config.yaml
n_kv_head: 1
positions: "rope"
init_std_down: 0.0
steps: 8317
dataset: "wikipedia_en"
MLP neurons of a small language model. Each row is named by its layer, matrix (down: output weights) and neuron, and shows model dimensions 192-255. Each number is 128 + 24 x the weight over its row's rms, rounded and kept within 0 to 255.
Before each neuron's rows, "fires before" lists the tokens most often just after its 100 highest values on Wikipedia text that the model never trained on.

fires before: "b", "al", "ed", "p", "am"
L2.down416 [178 134  98  83 121 111 136 102 125 124 154 148 128 165 102 153  84 123 136  83 109 153 136 132 143 123 107 150 124 116  65 152 138 115 116 140 118 153 124 140  97 135  99 126 147 156 152 146 126 155 150 133 125 103 118 112 152 131 138 108 186  81 136 150]

fires before: "in", "n", "an", "ore", "e"
L8.down16 [142  94 131 115 142 148 136 150 143  99 157 119 107 135 170 143 143  94 153  89 144 142 127 115 133 133 171 113 129  92 171 126 130 117 156 131 114 119 141 101 136 158 148 152  97 116 118 144  80 103 112  93 145 140 117 163 117 125 157 129 130 151 119 100]

fires before: ",", " the", " s", " it"
L8.down1106 [140 144 170 120 104 110 143  96 172 153 120 122  88  90  82 122 100 121 101 111 138 117 108 123 137 139 129 109  93 118 136 134 154 127  83 160 152 149 130  98 150 126 175  96 155 119 131 142  93 121 115 128 165  96  94 126 126 172 107 122 109 134 117 126]

fires before: "ing", "ed", "es", "ment", "er", "al"
L8.down278 [137 118 151 143 126  99 131 146  78 162  84 116 124  87 171 115 129 149  98 132 130 176 107 128 119 167 137 152  77 124  98 141 140 125 144 134 134 127 121 119 115 109 136 145 128 118 134 127 122 125 141 134 103  99 111 138 108 145 186 133 127 149 117 129]

fires before: "ion", "ed", "or", "ions", "ly"
L7.down552 [157  98 136 152 127 110 147 111 121 133 130 146 114 122 112  99 125 149 123 136 130 159 148 107 142 132 124 139 105  98 146 129 105 150 156 137 103 158 162  61 108 163 110 121 147 159 100 137 108 113  95 147 113 100 144 133 108 106 132 154 108 156 156 130]

fires before: "en", "an", "ing", "ed", " of", "ent"
L8.down875 [127 112 114 109 128 153 109 146 173 108 128 161 106 149 124 123 109 146 108 116 168 139  81 119 141 117 165 160 164 180 125 118 100 137 154 115 183 103 137 139 111 131 109 176  95 145 108 157 127 119 123 129 116 142 101 131  92  97 162 179 115 125 108 117]

fires before: "her", "he", "e", "es", "in"
L6.down391 [106 104  98 158 100 115 132 147 132 131 149 107 138 131 104 169 127 107 174 118 164 135 136  99  89  90 120 123 101 131 118 113 116 141  91 138 138 113 166 125  78 183 153 130 116 135  76 131 137 123  94 147 137 120 127  93 153 127 154 192 146 117 134 160]

fires before: "le", "c", "ut", "ed", "ly"
L7.down1464 [107 113 164 109 116 103 105 160  98 116 136  75 104 132 137 119 173 154 149 118 124 100 127 110 101 136  98 134 129 110 142  99  69 115  85 153 137 105 114 121 133 135 137 122 105  89 146 132 175 119  98 111 131 161 112 117 137 136 164 136 120 166 108 168]

fires before: "ec", "u", "ut", "orn", "r", "ou"
L6.down301 [115 169 124 165 101 132 126 113 142 152 119 116 108 100  84  85 107 140 154 157  90 136  83 113 126 126 128  83 135 148 110 126 156 140 107  84 107 199 139 123 133 152 169 134 139 119 141 151 141 108 119 120 108 148 177 114 185 127  96 126 133 172 154 139]

fires before: "ers", " 19", "ard", " in", " on", "er"
L2.down1439 [ 94 118 139 154 124 153 127 125 126 126 108 116 129 133 162 106 121 135 124 132 108 140 174 180 128 139 172 114 135 128 153 129 105 146 137 133 130 105 129 124 129 169 146 148 131 110 118 120 105 143  81 123 151 113 118  87 154 102 145 133 121 194  86 126]

fires before: "o", "ro", "c", "end", "ive"
L8.down899 [117 175 139 108 109 132 120 104 142 103 106 166 119  81 102 115 108 156 118 124 140 127 114 126  99 136 112 124  94  89 142 109  87 128 124 116 126 166 157 125 153 207 131 148 141 146 132  95  80 139 130 145 117 162 169 111 133 158 132 137 154 122 153 181]

fires before: "o", "ow", "ion", "or", "ed", "ly"
L2.down251 [130 152 129 120  60 119 117 171 188 138 119 113 131 150 138 114 151 105 115 107 112 127 159 104 115 125 158 140 173 158 143 125 130 162 151 115 147 121 158 147  91 151 112  96 123 135 101  97 132 181 137 152 115 141  85 158 150 121 108 126 122 142 117 101]

fires before: "ed", "or", "ot", "ion", "ly"
L6.down321 [148  78 160 120 134 114 175 147 117 103 112 120 108 159 122 101  88 119 161 121 148 153  75 101 107 127 122 101 122 109 170 155 128 139 131 107 168 147 152 184  81 147 124 129 116 144 140 141 149 126 123 150 105  94 116 154 128 126  85 169 134 108 117 111]

fires before: "-", "==", "I", "The", " "
L7.down36 [103  90 180 147 110 132 138  92 141 122 125 134 173 137  97 114 150 139  97  79 149 144 126  96 128 131 132 120 108 118  96 169 108 151 103 111 162 171 114 145 139 109 100 133 101 122 142 148 121 101 138 118 123 138 161 116 120 180 162  98 109 108 100  98]

fires before: "ce", "c", "es", "am", "or"
L7.down555 [102 123 153 117 138 146 120 155 127 130 124  96 124 193 130 108 145 113  96  85 103 107 146 156 118 115 147 123 164 121 158 108 159 143 111 142 152 151 106 155 147 133 122 143 116 184 126 123  85 108  91 101 149 146  79 110 143  82 131 102 149 143 129 133]

fires before: "uc", "u", "e", "t", "ic", "ed"
L8.down685 [152 142 133 117 153 146 124 107 140 139 117 176 137 112 140 145 143 148 167 169  85 144 118 142  94 126 172 192 128 118 126 138 148 102  86  78 124  86 173 111 116 119 145  78 135 144 166  97  87 140 149 181 147 149  98 140 145 144 111 140 100 130 133 158]

fires before: "h", "a", "d", "es", "iv", "al"
L2.down683 [112 133 110 125 148 108 110 168 110 140 101 132 105  82 104 107  99 135  87 107  99 113 109 111 128 103 135 121 114 148 114 171 135 134 152  85 161 129 125 111 137 135 175 135 172 102 136 193  80  80 136 106 140 138 108  83  99 116 172 118 126 122 132  94]

fires before: " |", ".", "y", "if", "h", ","
L7.down1476 [113 124 140  84 103 121 105 146 131 142 158  70 112 105 162 148 133  80 142 145 141  99 164 190 146 154 142  98 148 140 130 165  93 137 137 121 118 143 159 122 165 126 109 124 104 129 102 112 151 147  81 118 111 116 125  96  96 146 155 112 115 148 161 118]

fires before: " |", "i", "al", "ies"
L6.down214 [137 113 126 154 106 142  93 158 145 148 135 123  96 144 189 129 127 187 117 119 105 132  98 139 136 150 159 144  95 165 128 117 122 127 115 146 158 163 150 112  99 145 147  88 166 112 129 105 119 131 116 116 117 141 133  87 122 134 125 134 133 128 122 115]

fires before: "al", "ation", "ord", "re", "i", "im"
L7.down1293 [150 130 123 147 135  95 148 106 161 128 133 124 119  91 132 105 172 144 125 135 151 136  90 117 153  88 101 145  98 134 174 157  93 134 117 139 132 145 113 121 148 132  81  80 102 101 151 129 146 135 130 138 137 137 159 117 120 137 119 116 162  87 145 112]

fires before: "ow", "ar", "i", "al", "a", "ub"
L2.down1535 [147 113 119 123 131 138 125 113 115 114 127 108 113 108 118 153 144 122 129 104 103 116 131 132 117 136 167 125 111 104 156 101 125 111 115 128 162 148 162 109 108 163 134  76 149 139 145 129 123  90  94 167 145 129 125 123 112  94 123 134 113 146 140 158]

fires before: "s", "m", "at", "es", "b"
L2.down728 [118 162 111 151 125 138 147 140 165 137 120 131  96 171 125 117 139 123 148 150 136 109 116 139 145  71 141 138 189 155 110 136 114 144 137 156 115 124 159 148 104 152 112 160 122 114 136 138 147 128 134 186 152 102 155 100 105 167 110 154 107 113 125 133]

fires before: "d", "or", "t", "al", "l"
L2.down1180 [116 119 119 122 102 141 104  68 137 158 154 137 141 129 113 146 108  84 188 114 149 174 113 152 126 131 152 112 134 155 103 137 163 174 133 166 120 181 125 119 143 121  85  93 139 108  84 149 119 160 157 114 139 127 133 143 100 131 122 143 149 128 103 118]

fires before: "ed", "s", " of", " in", ","
L7.down1302 [123 147 154 118  95 126 134 109 160 143 124 103  92  87 121 102 123 129 129 114 122 141 102 157 153 116 124 104 127 100 136 129 113 124 131 167 113 130 141 122 132 150 149 125 132  90  99  85  95 108 109 133 143  71 112 129 144  98 153 126 113 136 193 131]

fires before: "est", "er", "ed", "al", "ers", "ing"
L7.down1101 [154  91 149 151 121 107 135 165 123 124 112 148 120 126 109 109 104 103  97 149 132 145 174 135 158 118 120 111 132 103 176 147 171 127 149 133 155 113  78  71 159 126 131 105 186 130  98  89 132 100 124 108 119 107 122 130 114 102 133 129 144 116 139  93]

fires before: "ed", " the", "ing", "e", " a", "d"
L6.down692 [117 123 153 120 147 107 101 114 135 124 146 133 123  96 100 193 108 113 125 127 117 136 165 144 149 105 130 117 108 110 119 110 123 132 137  95 149 141 120 132 129  57 143 140 153 131 106 120  74  80 125 144 162 124 120 116 122 135 153 122 115 132 125 153]

fires before: "m", "e", "ed", " the", "al", " in"
L6.down406 [139 131 110  66  40 139 138  76 139 178 146 145 124  91 134 112 113 105 134 131 135 115 132 148 118 137 123 135 109  96 133 114  73 130 142 122  98 137 193 123 119 105 151 140 139 157 130 101 122 117 130 119 109 130 131  90 165 152 136  95 155  76 139 145]

fires before: "e", "l", "ol", "al", "p", "in"
L7.down318 [168 112 119 140 134  97 126 120 130 148 125 151  93 139 133 136  78 126 120 110 155 139 140  76 138 166 167 139 113 143 165 127  90  97 102 145 149  92  74 106 107 143 120 111 120 103 132 144 154 152 112 136 131 124 133 127  95 120  96 138  92 136 154 143]

fires before: "ear", "e", "o", "ent", "c", "ur"
L6.down633 [149 129  95 115  86 144 106 144 141 107 145 146  90 123  94 143 151 121 163 123 131 140 109 143 125 158 138 134 120  95  96 107  91 138 186 149 128 177 161 124 122 129 151 128 152 180 140 105 110 128 158 134 102 119 116 134 141 160 134 169 137  89 138 123]

fires before: "ember", "l", "o", "ad", "is", "al"
L2.down1070 [126 137 121 106 138  94 139  93 121 131 163 155  89 115 124 134 125 143 150 160 129 154 108 142 130 105 138 116 123 143 165 104 126 144 140 149 169 160  96 113 149  93 145  90 123 116 127 131 197  99 148  83 104 123 127 130 116 145 114 160 128 135 111 123]

fires before: "ent", "c", "en", "ol", "ember"
L2.down581 [113 116 110 109 120 167  94 111 126 121  68 138 117 103 136 161 126 141 112 152 105 155  95 116 115 156 172 126 136 134 134 130 154 162 151 130 127 131 123 106 113 154 138 130 134 130 136 115 106 155 116 129 144 141 134 153 131 117 205 150 126 146 168 103]

fires before: "ed", "es", "ing", " to"
L6.down1154 [ 93 162 113 129 139 140 140 163 159 144 107  92 119 123 149  64 143 122 160 162  95 109 125 167 133 132 181 112 125 119 135 182 107  81 141 121 122 132 137 124 116 140 121 133 128 139 167 119  88 129  89 106 105  93 159 122 166 104 105  91 130 137 207 122]

fires before: "\n", "s", " of", " and", "c"
L6.down377 [130 110 135 134 116 126 148 112 138 132 127 117 133 131 121 116 119 134 132 101 146 105  93  97 137 138 152 117  99 172 133 130  97 130 128 118 136 127 150 115 153 111 148 153 124 130  88 107 126 151 130 146 121 153  82 180 125 139 131 153  75 139 156 104]

fires before: "d", "ce", "c", "t", "ent", "ct"
L6.down1015 [148 151 147  89 109 110 102  78 138 115 137 119 105 125 115 145 123 135 157 106 105 140 130 138 117 158 146 118 130 127 127 127 141  99 116 127 108 163 112 101 162 145 125  84 118 196 121 132  87  99 145 129 140 122 146  99 109 157  84 147 141 139 115 136]

fires before: "y", "ies", "ment", "is", "er"
L8.down935 [ 96 140 156 165 135  73 119 113 124  99 111 110 149 117 105 116 153 149 109 135 165 158 129 171 128 147 131 155  95 124 105 157 121  77 130 109 117  91 134 152 151 100 152 124 117  95 146  95 103 123 124  93 126 106 145 127  95 138 181 147 158 142 144 143]

fires before: "ed", "es", "ce", "le", "s", "f"
L8.down375 [141  78 161 144 167 146 139 119 130 131 135  97 127 123 170 107 137 151 146 103 162 120 144 149 121 182 127 114 108 103 146 117 153 121 140 144 141 102 124  93 118 136 186 182 124 106  78  97 103 118 114 136 144 137  95 153  71 140 135  86 136 116  95 130]

fires before: "am", "ory", "le", "e"
L6.down1085 [ 98  85 149 128 126 123 133 159 169  68 126  91  93  94 169 157 122 123 104 133  93  66 115 125 152 125 102 120 151 123 118 142 130  95 132  92  99 164 114 121 151 119 112 126 118 140 114 101  96 129 131 166 108 102 143 166 123  89 121  90 133 160 115 124]

fires before: "e", "ory", "or", "o", "ion", "ord"
L6.down1164 [132  88 164 114 129 164 145 174 145 146 159 110 103 117 143 118 128  70  81 110 126  97  94  98 132 150 124 146 128 142 164 110 154  96 141 123 134  88 142 119 121  98 116 121 127 178  70  68 126 161 135 131 142 125 109 102 132  79 125 125 147 101 153 123]

fires before: ",", ".", " |", ":", "–"
L2.down247 [128  71 102 122 143 112 120 148 142 169 131 113 142  83 149 106 127 119 108 123 144 135 120 151 141 130 131 101 105 101 140 179 123 162 168 135 103 144 127 116 128 160 138 108  89 126  93 165  95 138 118 108  81 135 102 128 146 143 126 118 119 110 127 135]

fires before: "==", "at", "===", ".", " ", "ri"
L7.down827 [ 83 101 136 110 114 158 134 137 125 129 126  99 146  89 139 139 144 116 112 145 135  89 115 115 119 154 173 144  74 153  99 169  91 142 132 149 123 132  81 135 135  88 159 110  89 132 139 139  71 113 100 107 127 148 156 122 117 182 167 122 152 135 140 103]

fires before: "ing", "t", "g", "et", "al"
L2.down689 [112 163 139 154 141 122 124 117 139 163 109 132 120  92 142 161 147 127 146 137 138 130 146 106 155 117 141  87  87 131 134  97 179  89 144 124  88 147 152 117 140  97 110 162 160  93  91  90 144 136 158 163 106  86 122 154 119 143 148 137 122 165  91 153]

fires before: "c", "t", "le", "he", "as", "al"
L7.down1317 [150  94 114  97  72 106 101 168 130  84 111  92 106 146 126  81 128 170 105 139 105 143 109 148 115 157 137 112 132 137 148 117 128 127 157 142 135  97 140 141 135 171  89 116  81 108 156 132 136 117  97 100 129 130 143 152  97 101 129 166 119 141 103 103]

fires before: "es", "e", "ed"
L6.down834 [100 119 128 119 114 112 143 116 150 143 144 108 170 112  87 152 128 145 145 138 155 115 129 121 117 156  91 160 117 137 128 115 143 106  93 132 128 142 176 118 125 115 121 123 109 170 115 168 128 137 163 160  90  95 134 162 139 118 125 175 134 130 120 137]

fires before: "e", "ed", "es", "ion", "ing"
L7.down17 [117 109 142 132  94 120 137 129 136 160 149  74 114 105 143  91  89 164 151 131 156 105 114 150 139 120 139 131 161 122 166 134 118  71 165 115 116 128 156 185 172 136  99 134 132 121 113 119 132 111 135 126  89 106 175 126 120 143 128 149  96  99 144 118]

fires before: ",", " the", "le", "t", "et"
L8.down1377 [122  90 112 157 130 131 122 121 125 166 114 153 147 159 154 118  99 166 175 145 113 147 112 110 135 139 128 145 104 149 120 123 127 142 138 105 140 148 135  76 116  96 148 163 133 152 125 136  77  29 101 171 150 124 130 135 137 149 122 134 144 174 132 122]

fires before: "ed", "u", "er", "uc", "on"
L2.down920 [164 145  98 117 114 152 107 151 135 117  93 121 125  87 126  73 160 152 113 144 115 145 139 124 104 123 112 140 133 131 128 129 135  89 131 119  90 144 169 124 145 153 114 149 115 102 138 172 166 129 123 161 129 133 112  95 135 115 153 111  80 116 148 135]

fires before: "ed", "iv", "ing", "or", "ive", "es"
L8.down1421 [141 127 123 175  87  83 167 124 148 170  91 135 126  97 100  84 148 167 135  97 117 135 121 110 120 123 100 126 161 136 166 144 114 102 141 102 101 120 127  86 125 145 160 119 147 140 107 109 171 134 121 101 125  87 174 179 101 103 170 128 136  75 155 175]

fires before: "5", "1", "4", "2", "3", "is"
L2.down1256 [155 108 128 118 104 133 118 159  94 130 135 143 120  84 106 154 122 105 179 162 148 134  79 151  93 125  98 119 125 150 154 146 134  99 117 116 122 119 154 126 133 140 164 135 124  74 121  75 152 117 138 108 139 118 111 128 120 135 138 108 137 149 147 113]

fires before: ",", " the", " that"
L8.down739 [150 146 138 110 154 167  96 115 128 137 112 140 119  82  96 128 134 119 115 140 146 105 142 148 134 183 112 109  78 124 139 115 147 146 135 142 131 141 133  98 144 129 159 136 119 121 102 136 174  92 106 158 110 117 129 101 128 135  79 151  96 126 129 114]

fires before: "u", "on", "y", "uc", "s"
L8.down1095 [173  92  95 158 143 110 111 141 158 182  57 125 124 123 127 147 123 154 176 103 118  91 131 147 137  81 168 108 178 137 130 141  79  99 118 134 138  92 178 119 148 126 124 166 142 130 122 139 151 172 131 190 156 164 139 136 154 144  99 106  90 104 155 169]

fires before: " 0", " (", " 2", "1", " t", "od"
L7.down647 [115 145 127 125 101 103  87 142 126 115 119 144 143 138 128 148 144  97 105 109 142  90 105 142 114 142  94 125 144 125 131 123 126 124 167 138 144 111  97 154 206 126 146 139  79 100 111 153 170 119 158 143 112 106 123 128 102 133  81  96 166 141 152  85]

fires before: "iv", "is", " to", "il", "1", "4"
L2.down696 [113 137 129 112 146 121 113 115 105  98 100 133  97 113 159  99 164 157 149 126 154 109 107 110 117 174 105 135 121 125 123 141 139  81 126 104 160 137 169 137 151 108 162 116 123 114 118 102 112 125 128 119 146 156 140  85 107 187 144  75  98 141 151 176]

fires before: ".", ",", " and", " of"
L8.down239 [129 133 147 128 155 148 177 126 142 157 156 128 160 141 111 151 111 111 169 106 114  88 123  93 161 108 138  98 120 111 147 131 123 147  99 100 147  98 141  97 119 150  97 140  93 151  95 150 125 124 127 131  89 142  93 106 167 116 151 134  68 148 141 105]

fires before: " the", " in", " to", "ing", " a", "ed"
L2.down1188 [113 136 175 164 156 174 129 119 112 144 124 134 130 151 108 100 113  99  78 121 126 141 124 149 112 162 141 152 131 125 142 127 127  96 134 121 182 139 113 110  94 141 122 181 123 165 115 151 112 179 174 122 121 102 126 120 101 102 137 117  69 102 133 143]

fires before: "ed", "s", "es", "t", " to", "p"
L8.down104 [138 148 103  98 126  90 125 135 167 137 110 123 115 134 121 134 142 146 145 153 108 155 126 164 138 134  92 124 134 113 129  99 160 100 122 143 120 177 104 119  81 155 112 151 124 141  96 130 114 148 136 118 170 126 112 114 156 116 140 178 148 130 100 119]

fires before: "ed", "es", "s", "ing"
L7.down489 [141 106 110 159 126 136 140 139  63 149 107 116 118 135 119 129 120 135 149 170 150 126 104 147 117 160 140 156 125 108 133 133  91  67 142 158 116 132 173 118 129 127 107 152 148 128 116 106 162  94 126  79  89 115 152 119  99 132 152 144 155 113 122 125]

fires before: "am", "o", ")", "ed", "b", "8"
L2.down1041 [123  85 133 124 109 141 101 135 121  90 124 116 135 115 142 140 136 145 191 120 142  92 117 119 127 138  77 121 149 104  98 122 123 158 116  85 152 111 111 133 113 130  78 135  72  72 159  85 111 146 159 118 111 155 105  93 183 170 139 169 146 126 134 161]

fires before: "ed", "ion", "ate", "ation", "ing", "e"
L7.down1301 [ 98  93 153 132  78 115 125 117 112 161 135 156 145 141 130 118 100 115 126  87 119 109 109 154 151  70 138 116 119 136 133 131 150 123 138  98 200 164  99 136 130 125 148 186  86 123 146 130 141 103 174 112 135 118  96 125 100 149 168  99 125 116 157 143]

fires before: "im", "e", "w", "h", "i"
L8.down682 [131 146 114 159 146 144 118 141 167 143 158 145 114  94 129 122 120 168 147  85 138 106 128 146 132 112 102 129 115 110 131 115 143 136 122 130 142 172 127 149 150 133 121 121 126 135 142 149 101 109 137 123  83  99 165 129 143 150  88 134 165 124 173 110]

fires before: "o", "r", "en", "et", "iv", "u"
L8.down1289 [104 172 103 150 131 155 131 151 115 130 112 173  96 139 122  84  94 154 130 116  98 145 130  99  88 109  99  94 172 124 114 143 109 105 135 104 125 134  85  87 139 139 144 103 120 140 124 123 154 153 177 138 139 136 135  68 131 102 130 169 134 132 153 156]

fires before: "en", "ed", "ing", "ly"
L8.down246 [120 148 135 159 126 102 157 162 112 128 111 108 139 165 111 169 122 138 154  68 149 174 101 139 138 118 150  98 143 116 124 154  57 130 114 117 122 113 141 108  97 152 116 117 123 124 153 142 104 141 103 115 117 124 125 128 193 114 112  97 133  93 131 153]

fires before: "ld", "s", "al", "ce", "c", " the"
L2.down1531 [147 142 140 100 125 142 104 104 113 100 136 117 127 121 113 155 134 133 106 122 137 159 144 152 115 140 126 162  90 124 155 111 153 126 146 115  94 150 139 135 144 120 171 145  88 110 132 143 162  97  86 123 132 133 118 151 154 143 129 122 130  85 186 125]

fires before: ",", " the", " of", " he"
L8.down1189 [ 95 137 133 115 152 152 169 123 170 131 145 129 131 130 138 120  99 164 121 105 148 137  87 100 112 127 139 133 131 158 143 137 148 130 116 125 119 148  99 106 139 109 188 104 129 198 135 123  89 130 127 130 136 149 148 165 124 218  92 156 128 145 149 125]

fires before: " 19", " 200", "t", " 199", " 201"
L6.down810 [104 142 114  90 151 142 112 135 141 126 111 146 161 145 171 151 114  82 164 100 127 109 138 127 140  85 155  97 102 112 111  84 145  86 135 136  90 100 166 111 138 108 121 140  90 183 180  91 129 155  92 100 117 128 106 141 121 135 122 143  98 127 136 138]

fires before: "o", "e", " 1", " 2", "ent", "n"
L2.down678 [141 135  86 107 150 135 115 150 132  97 152 108 114 148 115 110 146 126 138 123 112 107 151 148 128  98 151 138 158 156 116 119 135 151 127 116 123 174 139 126  63 114 109 128 146 146 143 110 141 181  73 116  96 152  74 128 144 118 115 132 128 142 108 121]

fires before: "o", "e", "ou", "i", "it", "A"
L7.down786 [148 136  98 120 132 137 148 118 125 131 157 141 129 139 119  74 114 149 143  92 121 132 150 133 132  98  95 113  95 129 114 168 122 118 127  76 165 109 128 117 118 114 128 142 142 153 127 133  87  89 143 146  95 133 139 118 115 145 122 123 111 127  96  52]

fires before: "s", "es", "ine", "in", "et", "."
L8.down1160 [153 167 145 149 148 157 100 119 120 147  95 137 131 129 169 154 119 114  84 161 122 142 132 150 134  79 108 136  97 108 122 127 105  75 136 162  88 140  75 129 107 104 135 127 137 130 103 160 126 163  96 130 111  75 128 157 147 149 139 162 103 120 115 136]

fires before: "s", "an", ","
L2.down391 [144 130 114 105 122 125  86 100 152 139 144 115 155  79 101 122 126 107  83 105  79 144 151 121 136 162 113 138 127  98 135 129 175 132 162 111 116 158 108 128 133 166 150 125 128 158 123 101 107  90  97 151 130 177 138  96 150 127 103 141 132 134 133 141]

fires before: "==", "I", "A", "The", "==="
L6.down655 [121 122 129 124 135 102 149  83 156 129 124 138 149  85 139 116  91 158 124  98 142 106 135 120 112 144 110 165 118 118 115 135 109 169  87 123 148 143 110 140 171 112 105 151 105  93 133 166 116 143 107  93 123 159 123 130  88 140 149 103 173 131 109  88]

fires before: "e", "es", "p", "ment", "en"
L2.down757 [138  69 117 154 118 128 112 119 107 110 133 135  94 132 137 113 100 134 110 102 104 140 117 124 115  96 187 153 142 147 106 155  99  80 118 112 142 115 146 109 171 166 181 106 101 122 130 183 123 116 126 133 124 130 132 109 138 120 134 128 105 103 132 177]

fires before: " to", ",", " by", " the", ".", " in"
L6.down93 [158 104 139 131 108 103 129 112 136 129 126 148 136 102 144 122 141 124 180 134 143 172 124 121  70 127 117 134  84 113  62 121 154 134 171  77 100 125  85 126 107 134 131 183 154 146 163 130 113 108  68 104 109 135 171 144 102 118 137 168  74 125 112 110]

fires before: "e", "ed", "ast", "at", "in", "en"
L8.down55 [160 122 158 168 154 113 134 129 126 141 122 140 172 156  92 184 115 136 135 115 144 158 122  65 165 149 195 142 109 128 112 127 119 139  95 155 164 135 131 126  80 134 102 102 131 164 130  96 170 140 132 142 102 141 136 155 107 135 161 139 103 161 114 111]

fires before: "ed", "ment", "es"
L6.down705 [154  97 112  96 146 131 133 144 121  96 140  88 122 143 133 113  92  95 155  94 117 145 114 151 129 118 158 154 156 109 178 136 107  98 175 127 128 134 125 169 101  87 107 151 112 157 157 136 134 143 113 140  91 129 151 133 152 127  81 120 142 125 151  97]

fires before: "es", "ed", "ing", "ial", "em"
L7.down458 [119 124 147 140 155 133 140 158  90 116 153  84 105  83 180 145 130 131 156 107  94 147 140 104 164 137  84 119 108 137 141 143 116 183 159 145 143 136  92 113 151 106 101 139 176 121 114  93 118 125 143 139 145 151 116 109 105 109 148  88 103 102 113 142]

fires before: "ation", "ous", "al", "ew", "ed", "or"
L6.down1522 [ 93  80 152 150 104 135 162 148  99 169  94 141 125 145 111 128  98  92 155 138 173 140 113 124 119 136 129 113 108 133 110 109 105 113 125 102 133  93 116 132 170 142 151 135 143 116 133 131 113 190 126 147 144 150 109 118 107  83  94 152 104  71  85 128]

fires before: "e", "ing", " be", " ", " a"
L2.down197 [149  73 114  95 147 132  95 142 160 137 144 112 176 125 134 143  97 142 129 114 138 114 135 106  79 159 125 114 114 123  87 102 122 144 127 162 117 157 129 144 142  75 128 114 131 129 117 152 100 153 125 136 114  95 145 117 133 143 116 135 166 110  68  97]

fires before: "e", "ing", "s", "es", " c", "en"
L2.down1124 [118 140 150 123 140 115 144 132 145 127 126 136 163 150 123 102 160 136 142  86 174 154 121 147 110  80 120 111 124 155 126 131 145 157 128 113 108 120  96 110 158 163 183 123 106 145 128 148 121 151 107 115 141 169 116 124 139 126 141 103 128 108 125  94]

fires before: "s", "es", "c", "ies", "ed"
L7.down1145 [132 119 134 147 159 157 106 141 166 145  96  98 100 167 141 107 124 110 180 143 155 127 121 160 120  93 142  76 103 130 109 112 121 128 130 137 141 138 103 124 112 137 141 164 125 134 116 143 102 147 129 158 117 116 106 107 142 109 147 144 134 151 108 128]

fires before: "o", "n", "ar", "ent"
L2.down1451 [ 87 157  97 105 130 101 114 137 119 175 185 116 148 102  98 145 131 125  66 117  85 152 154 145 120 166 126 145 122 178 154 119 127 128 130 131 117 120 127 113  99 115 116 117 141 105 168  95 127 175  80 124  77 132 128 152  94 145 144 193 102 119 123 130]

fires before: "ed", "s", "ing", "ate", "ated"
L6.down75 [ 88 154 122 156 140 119 121 140 149 127 117 119 134 144 139 111 133 147  97 144 166 111 115 163 155 125 108 116 116 145 144  95 136 120 140 104 109 123 117 124 167 136 191 175 123 112  77  57 131 152 150 106 133 109 138 117 123  95 159 152 179 132 105 188]